{
  "norm": "rmsnorm",
  "bias": "none",
  "warmup_steps": 510
}
MLP neurons of a small language model. Each row is named by its layer, matrix (down: output weights) and neuron, and shows model dimensions 160-255. Each number is 50 + 15 x the weight over its row's rms, rounded and kept within 0 to 99. A neuron's up and down rows have the sign that makes its largest values positive.
After each neuron's rows is what it responds to, as a language model described it from the Wikipedia text at the highest values.

L3.down511:47 34 55 57 63 47 44 70 24 62 85 42 51 70 50 62 58 72 42 55 45 47 56 28 68 40 69 69 51 39 52 47 28 52 33 42 62 56 59 51 42 47 54 41 67 49 60 60 55 33 57 49 67 43 42 63 58 35 29 56 73 67 49 53 51 44 62 60 48 50 72 50 45 65 44 23 06 47 16 75 53 40 37 30 82 42 73 46 65 67 51 53 38 15 50 55
Accompaniment and agent prepositions

L5.down650:45 63 35 50 41 41 42 74 61 36 61 30 66 58 49 41 39 39 74 37 62 72 65 44 62 48 53 56 48 94 48 67 41 43 41 40 38 60 38 57 45 49 69 56 62 51 64 45 57 38 43 57 61 52 36 52 69 58 66 28 57 55 67 74 71 70 04 35 22 36 56 74 41 48 48 43 74 74 60 31 52 37 33 53 56 65 59 53 51 60 62 54 69 37 62 35
Year digits in dates

L3.down197:34 41 50 53 30 66 57 29 41 80 68 62 32 43 60 35 38 63 53 45 49 05 53 68 51 61 51 42 73 56 58 60 38 53 57 22 33 11 61 48 50 40 19 32 91 21 66 40 34 40 54 26 80 38 59 81 65 56 46 58 45 67 51 72 31 30 31 51 27 67 31 36 42 88 74 21 37 52 44 31 73 54 19 26 52 39 54 12 51 76 49 59 76 52 55 46
Word-initial fragments of split words

L5.down35:57 55 49 41 38 68 46 47 56 56 40 62 42 36 46 36 53 41 56 56 24 48 78 66 65 36 44 44 58 66 71 52 32 28 64 64 59 33 60 55 60 71 42 39 59 55 43 59 54 37 16 39 47 27 53 58 77 59 50 47 35 41 55 46 66 67 39 39 37 44 65 69 62 40 55 79 61 36 78 34 58 31 47 60 78 50 34 55 57 37 26 35 62 49 47 84
Institution and body nouns

L3.down169:35 53 44 48 67 26 60 53 53 49 64 45 81 40 43 33 63 75 39 71 83 57 22 72 43 46 52 61 17 49 34 19 57 44 68 43 74 33 41 52 62 26 57 36 56 28 43 48 37 29 62 37 70 54 62 24 40 67 41 32 65 66 47 68 42 28 43 76 61 62 53 56 43 40 56 58 44 42 51 57 43 47 58 56 64 37 52 54 37 44 30 38 41 35 35 49
Clause-opening subject pronouns

L5.down453:35 40 44 23 65 75 47 52 70 38 57 40 45 39 66 42 38 69 40 48 46 68 45 51 56 55 60 43 64 71 33 40 33 52 48 34 43 40 72 72 18 46 36 72 47 28 52 41 50 36 66 43 31 48 46 71 60 54 75 56 31 31 48 29 50 66 52 44 49 28 61 48 67 70 53 41 46 43 80 42 53 46 54 44 56 53 33 22 31 42 24 74 39 36 53 42
Geographic location phrases

L4.down348:66 47 56 54 64 58 12 75 42 35 45 72 50 69 71 66 67 41 31 24 71 65 33 51 53 89 44 36 50 69 74 45 45 51 43 37 49 47 62 51 24 50 42 64 44 49 38 70 13 34 53 60 50 41 57 60 47 48 68 38 47 41 72 45 70 46 41 76 77 48 48 55 66 26 37 32 58 38 65 35 72 69 11 34 31 50 19 35 61 49 62 51 31 55 69 43
Date completion tokens

L4.down359:67 34 24 34 67 43 32 36 40 58 66 35 15 54 68 42 46 28 27 46 67 47 51 37 25 30 52 44 50 60 50 42 57 59 22 45 61 92 37 40 57 55 33 28 62 37 35 61 40 26 45 47 31 72 68 67 57 31 33 31 78 66 44 68 45 38 29 63 44 55 52 34 55 66 69 55 60 45 70 29 52 50 65 20 55 88 27 41 59 30 49 59 47 33 56 66
Plural subject markers

L3.down235:61 59 52 48 60 51 42 52 45 55 58 51 64 59 47 57 35 60 34 36 63 56 54 59 32 46 67 55 54 58 47 44 22 40 41 53 42 25 38 76 53 64 37 63 78 48 33 55 40 37 59 33 38 32 49 54 47 88 39 67 47 40 34 58 41 33 49 80 64 55 42 15 40 53 33 36 75 34 31 44 33 58 12 34 54 44 52 45 64 65 51 51 37 35 43 44
Number words and digits

L4.down373:59 52 62 58 38 46 66 71 48 58 49 51 29 74 63 54 74 58 39 39 73 68 25 34 33 60 45 73 65 52 41 49 57 31 63 27 26 56 67 47 42 49 19 54 54 71 54 60 34 19 53 55 58 39 69 43 41 30 55 34 49 66 37 40 50 29 42 58 40 64 66 37 43 73 61 69 28 49 58 58 37 57 48 23 58 41 50 62 57 69 36 66 44 43 12 66
Word-opening syllable fragments

L5.down515:56 37 50 61 62 61 58 46 32 76 42 69 48 55 22 58 62 43 55 48 34 68 50 57 25 36 44 53 73 30 42 44 53 49 60 88 42 50 51 67 56 45 42 27 55 51 37 23 46 37 64 39 23 56 71 53 48 49 15 59 44 77 69 40 49 57 44 55 55 55 62 11 32 48 68 38 19 45 45 47 74 48 54 15 85 72 78 22 60 44 49 52 66 37 50 63
Quantifiers before plural nouns

L3.down60:56 41 25 43 46 59 58 42 58 70 38 57 52 76 13 57 67 47 45 67 49 35 34 33 45 64 42 32 69 17 60 67 42 23 35 53 65 25 38 48 53 67 52 40 33 52 65 50 32 47 82 59 55 44 42 58 34 51 70 65 67 69 54 77 61 44 65 51 54 67 55 42 46 18 69 58 79 60 38 34 44 66 37 27 50 77 57 39 54 66 57 24 74 49 42 48
Calendar year digits

L3.down445:42 41 43 47 12 52 66 50 48 51 47 48 46 53 65 60 41 55 51 80 47 72 57 47 62 62 61 42 40 57 37 64 26 41 49 59 39 52 73 77 55 35 41 42 62 48 59 52 26 56 41 68 37 53 36 54 87 51 94 47 76 49 73 52 53 59 48 67 45 38 75 42 58 36 48 64 55 43 52 43 74 57 33 46 36 61 46 56 50 50 51 28 70 74 53 42
Institution and competition head nouns

L4.down309:43 69 60 48 37 68 76 60 46 43 28 61 38 68 50 59 53 89 42 59 45 45 54 69 43 64 57 38 53 23 28 50 30 59 52 56 80 93 52 48 10 74 48 55 42 56 49 44 55 38 37 62 43 64 42 30 32 64 83 66 54 58 50 50 43 51 73 27 45 38 56 64 59 52 55 56 27 47 48 67 57 68 64 64 24 66 47 66 19 57 64 40 51 48 37 55
Word-initial fragments

L5.down283:53 42 62 40 65 71 41 41 52 25 61 44 31 49 80 57 32 50 64 61 73 71 48 35 58 74 56 23 45 51 51 28 28 67 34 61 57 41 38 42 09 52 52 36 35 36 29 60 57 50 49 36 62 74 65 44 12 42 38 41 35 37 51 85 54 60 44 43 57 33 34 37 50 44 40 44 59 44 48 61 63 44 56 63 54 51 65 27 53 56 72 37 30 61 45 50
Word-completing final pieces

L4.down630:58 58 47 42 56 64 21 69 61 52 51 50 93 33 33 54 65 56 65 64 33 53 09 52 42 54 33 57 33 69 51 44 37 68 21 47 63 33 26 53 53 52 72 29 66 51 50 47 25 63 47 48 64 49 43 52 71 57 37 42 38 61 34 40 60 83 61 46 41 63 68 44 48 51 45 42 42 53 51 76 52 33 44 31 46 43 12 65 67 31 40 29 67 38 35 39
Abstract noun suffixes

L3.down560:38 53 31 52 87 40 50 38 68 49 41 47 58 71 47 54 51 66 56 56 35 56 62 43 40 38 38 48 92 22 57 33 45 46 63 32 44 52 53 54 63 66 55 48 67 53 69 66 49 66 57 78 36 37 55 25 47 61 68 60 41 57 41 40 37 58 46 22 64 69 63 20 64 28 35 59 68 52 59 52 67 52 49 40 41 80 54 60 34 70 31 04 42 73 35 24
Numeric fragments in data

L5.down473:64 53 58 53 64 48 65 71 49 37 54 55 24 56 46 34 35 43 57 43 64 53 72 55 33 45 55 40 45 65 41 30 53 73 41 30 38 50 26 50 40 66 22 57 61 67 54 55 56 43 59 66 33 40 20 58 38 46 42 55 35 68 64 58 47 50 37 31 62 60 53 66 65 56 69 59 45 18 75 25 27 50 62 28 64 58 73 29 45 53 28 41 55 59 57 58
Word-initial "pa" fragment

L5.down112:40 32 50 48 56 36 69 34 48 44 44 50 19 25 59 62 55 70 65 58 52 40 39 23 31 60 33 60 36 21 43 57 42 50 62 52 40 31 32 50 37 58 37 62 57 48 45 43 52 44 38 51 22 49 48 61 25 33 85 53 70 58 54 50 61 74 71 28 48 51 44 65 38 37 30 71 29 53 37 63 55 42 65 24 47 64 36 31 65 61 32 49 54 36 51 40
Split word-initial p

L4.down250:75 36 57 29 64 38 68 73 40 47 51 47 57 59 26 45 54 16 24 66 52 44 41 35 29 74 27 64 30 59 37 53 37 63 57 68 22 53 45 28 47 53 63 46 68 51 35 44 84 58 40 32 44 32 53 61 62 46 67 51 55 27 55 51 45 40 33 59 45 48 38 60 15 52 58 38 74 57 79 38 46 60 31 26 43 54 49 18 47 53 61 69 52 74 49 37
Token "to" (all senses)

L5.down558:41 50 38 65 65 52 81 55 23 28 42 69 45 71 51 46 63 47 30 30 55 45 59 45 45 63 43 26 52 66 46 54 70 49 79 48 60 71 56 57 37 17 60 59 61 48 34 47 77 45 67 46 43 61 38 60 45 56 40 48 53 51 28 47 45 06 42 40 46 32 49 49 57 48 56 50 55 48 39 35 51 45 61 39 53 30 69 23 44 45 46 62 41 35 53 24
Prepositions introducing complements

L3.down283:48 54 78 45 64 30 78 43 44 54 58 01 53 41 59 56 41 36 55 60 51 56 61 39 66 54 25 44 46 72 39 69 69 42 37 54 15 20 27 47 43 37 56 49 44 37 31 37 63 31 40 57 35 45 47 58 71 66 28 32 37 35 25 64 42 34 66 59 34 62 38 41 33 69 48 46 26 49 42 61 34 25 43 47 54 53 65 63 39 50 55 81 58 64 36 58
Word-initial M fragment

L4.down655:59 95 71 71 30 22 52 55 33 49 57 75 40 23 42 70 36 57 62 33 80 50 10 58 53 54 33 31 83 60 26 57 45 61 45 21 49 47 18 46 54 53 71 32 40 52 54 43 49 47 26 42 72 45 70 42 32 44 43 58 20 55 69 38 50 41 40 57 34 59 58 56 36 40 68 52 52 36 58 64 54 51 39 77 43 38 57 33 41 56 32 45 40 16 29 57
Word-initial fragment "pa"

L3.down697:26 32 72 43 29 43 56 43 44 27 73 42 24 52 47 78 42 61 51 44 50 55 39 15 49 72 41 37 41 41 58 31 49 55 69 25 76 63 68 30 75 25 35 42 56 41 54 56 50 42 62 58 33 63 40 30 57 15 60 48 73 63 32 61 24 53 44 48 72 77 62 61 50 30 67 51 48 32 67 54 69 68 15 77 51 61 76 34 49 43 34 48 65 61 30 42
Odd word-piece fragments

L4.down337:55 42 56 77 61 42 57 40 65 54 46 35 38 60 45 43 28 49 95 75 43 44 68 54 33 48 22 56 57 54 66 63 41 52 50 33 49 45 44 61 55 59 23 31 85 65 33 49 41 75 54 46 49 42 50 67 46 55 16 77 21 46 51 42 34 71 38 73 51 37 35 43 22 66 42 59 53 33 40 86 41 47 65 41 51 83 37 41 23 11 63 42 41 19 61 65
Numbers and quantity words

L5.down151:39 39 68 54 16 37 63 23 58 53 77 59 50 44 49 42 37 38 74 54 56 71 82 15 42 40 64 56 60 62 43 68 49 36 68 49 76 39 36 27 42 39 68 62 44 43 34 74 35 50 67 68 62 47 63 58 41 30 27 59 56 47 39 75 33 57 56 42 66 60 14 52 44 67 68 68 20 58 55 45 81 42 43 64 58 58 44 62 91 33 62 67 45 33 39 54
Mid-word name fragments

L4.down26:48 48 28 45 47 66 37 50 68 68 38 67 38 56 54 35 59 32 33 24 38 77 18 39 71 53 52 50 62 44 32 56 33 43 19 62 63 44 59 37 69 31 51 71 48 63 60 63 46 43 35 69 52 68 31 55 54 51 59 47 59 63 62 43 88 78 23 64 22 43 41 89 51 46 75 37 74 86 61 22 54 52 72 33 60 57 34 32 31 67 61 58 61 20 52 52
Year and country-name endings

L5.down266:55 51 50 65 42 54 58 56 51 64 42 48 52 45 59 29 33 37 55 59 34 83 47 59 79 65 21 60 60 59 48 41 59 64 60 32 19 74 25 45 19 45 31 72 66 37 25 35 66 53 62 54 70 60 70 26 53 46 37 72 50 62 58 50 42 45 69 63 55 63 62 78 37 49 52 38 81 66 49 45 30 55 57 65 46 50 60 46 20 48 54 71 45 38 45 46
Clause-initial subject pronouns

L5.down390:65 47 31 47 58 48 27 79 45 60 41 72 28 58 55 81 54 53 29 12 41 47 38 36 25 72 31 54 36 46 48 49 21 68 43 53 53 66 18 49 36 58 37 40 50 47 57 38 61 36 21 38 17 47 54 40 60 33 37 32 49 43 65 47 51 73 53 55 38 34 50 43 39 67 80 41 54 43 63 56 48 65 42 47 53 48 53 31 45 58 57 42 47 33 43 65
Plural noun endings

L4.down14:42 58 52 43 66 49 32 73 38 37 35 44 47 48 24 36 51 38 31 76 34 73 47 68 47 45 53 60 73 51 47 49 44 32 48 54 52 48 34 65 34 34 42 51 61 77 59 26 65 46 66 48 69 20 60 76 36 68 43 54 66 53 62 68 56 33 23 46 37 51 36 39 30 40 68 29 34 64 29 60 42 40 63 60 47 90 34 56 52 28 38 49 33 28 68 63
Pronouns and name continuations

L3.down147:80 23 47 41 51 52 49 46 50 45 44 46 39 33 40 63 52 72 58 69 13 58 47 46 47 74 54 89 49 56 18 44 49 42 32 54 48 41 63 19 41 46 44 54 61 56 71 15 33 60 41 25 48 08 34 37 70 60 57 53 69 81 56 59 54 33 36 40 50 28 48 34 57 48 74 39 74 56 34 53 41 52 58 26 57 41 53 53 52 34 48 58 55 66 43 48
Word-initial fragments la/to

L3.down578:43 43 42 56 42 56 27 77 45 65 52 43 37 45 72 40 56 80 63 54 62 43 69 37 37 46 33 33 29 72 66 39 67 53 52 45 52 69 73 42 35 39 57 33 27 52 60 65 55 51 30 70 47 33 52 35 58 47 68 42 52 53 71 49 40 27 67 41 51 52 39 26 54 60 26 36 59 74 47 70 66 54 32 60 51 33 14 89 37 30 45 20 44 46 47 55
Date month and year parts

L5.down624:51 70 62 57 48 37 36 55 78 53 57 59 55 48 21 45 67 52 26 45 54 30 64 52 40 59 37 54 48 71 61 47 53 76 41 59 33 58 40 40 46 25 42 78 54 39 69 51 29 44 26 42 55 49 18 60 57 40 25 61 28 62 60 56 53 58 52 56 40 70 67 48 54 24 56 32 48 67 57 40 50 37 39 42 68 44 35 52 39 21 44 61 48 38 58 41
Digits inside numbers

L3.down641:44 73 71 55 75 39 33 59 60 55 43 71 35 40 31 81 89 38 53 27 37 30 51 62 42 44 42 66 12 34 62 56 30 76 41 44 51 68 33 42 71 56 60 41 61 62 16 48 57 30 25 49 41 49 40 65 39 52 52 58 44 33 38 38 54 53 21 85 35 30 61 40 39 45 56 34 72 52 64 49 51 53 55 22 44 47 40 48 37 60 51 80 57 41 60 50
Plural -s suffix

L3.down94:53 52 60 38 36 69 28 49 49 43 33 58 60 47 36 51 47 64 52 76 49 23 49 77 45 40 58 32 37 29 49 30 54 64 41 35 72 29 40 27 57 66 66 58 58 57 52 44 52 51 73 58 79 64 67 43 54 37 44 38 55 61 59 37 52 75 22 58 43 61 74 60 82 38 46 32 15 63 59 45 27 34 21 73 47 65 21 70 37 25 18 56 47 42 58 54
Abstract noun suffixes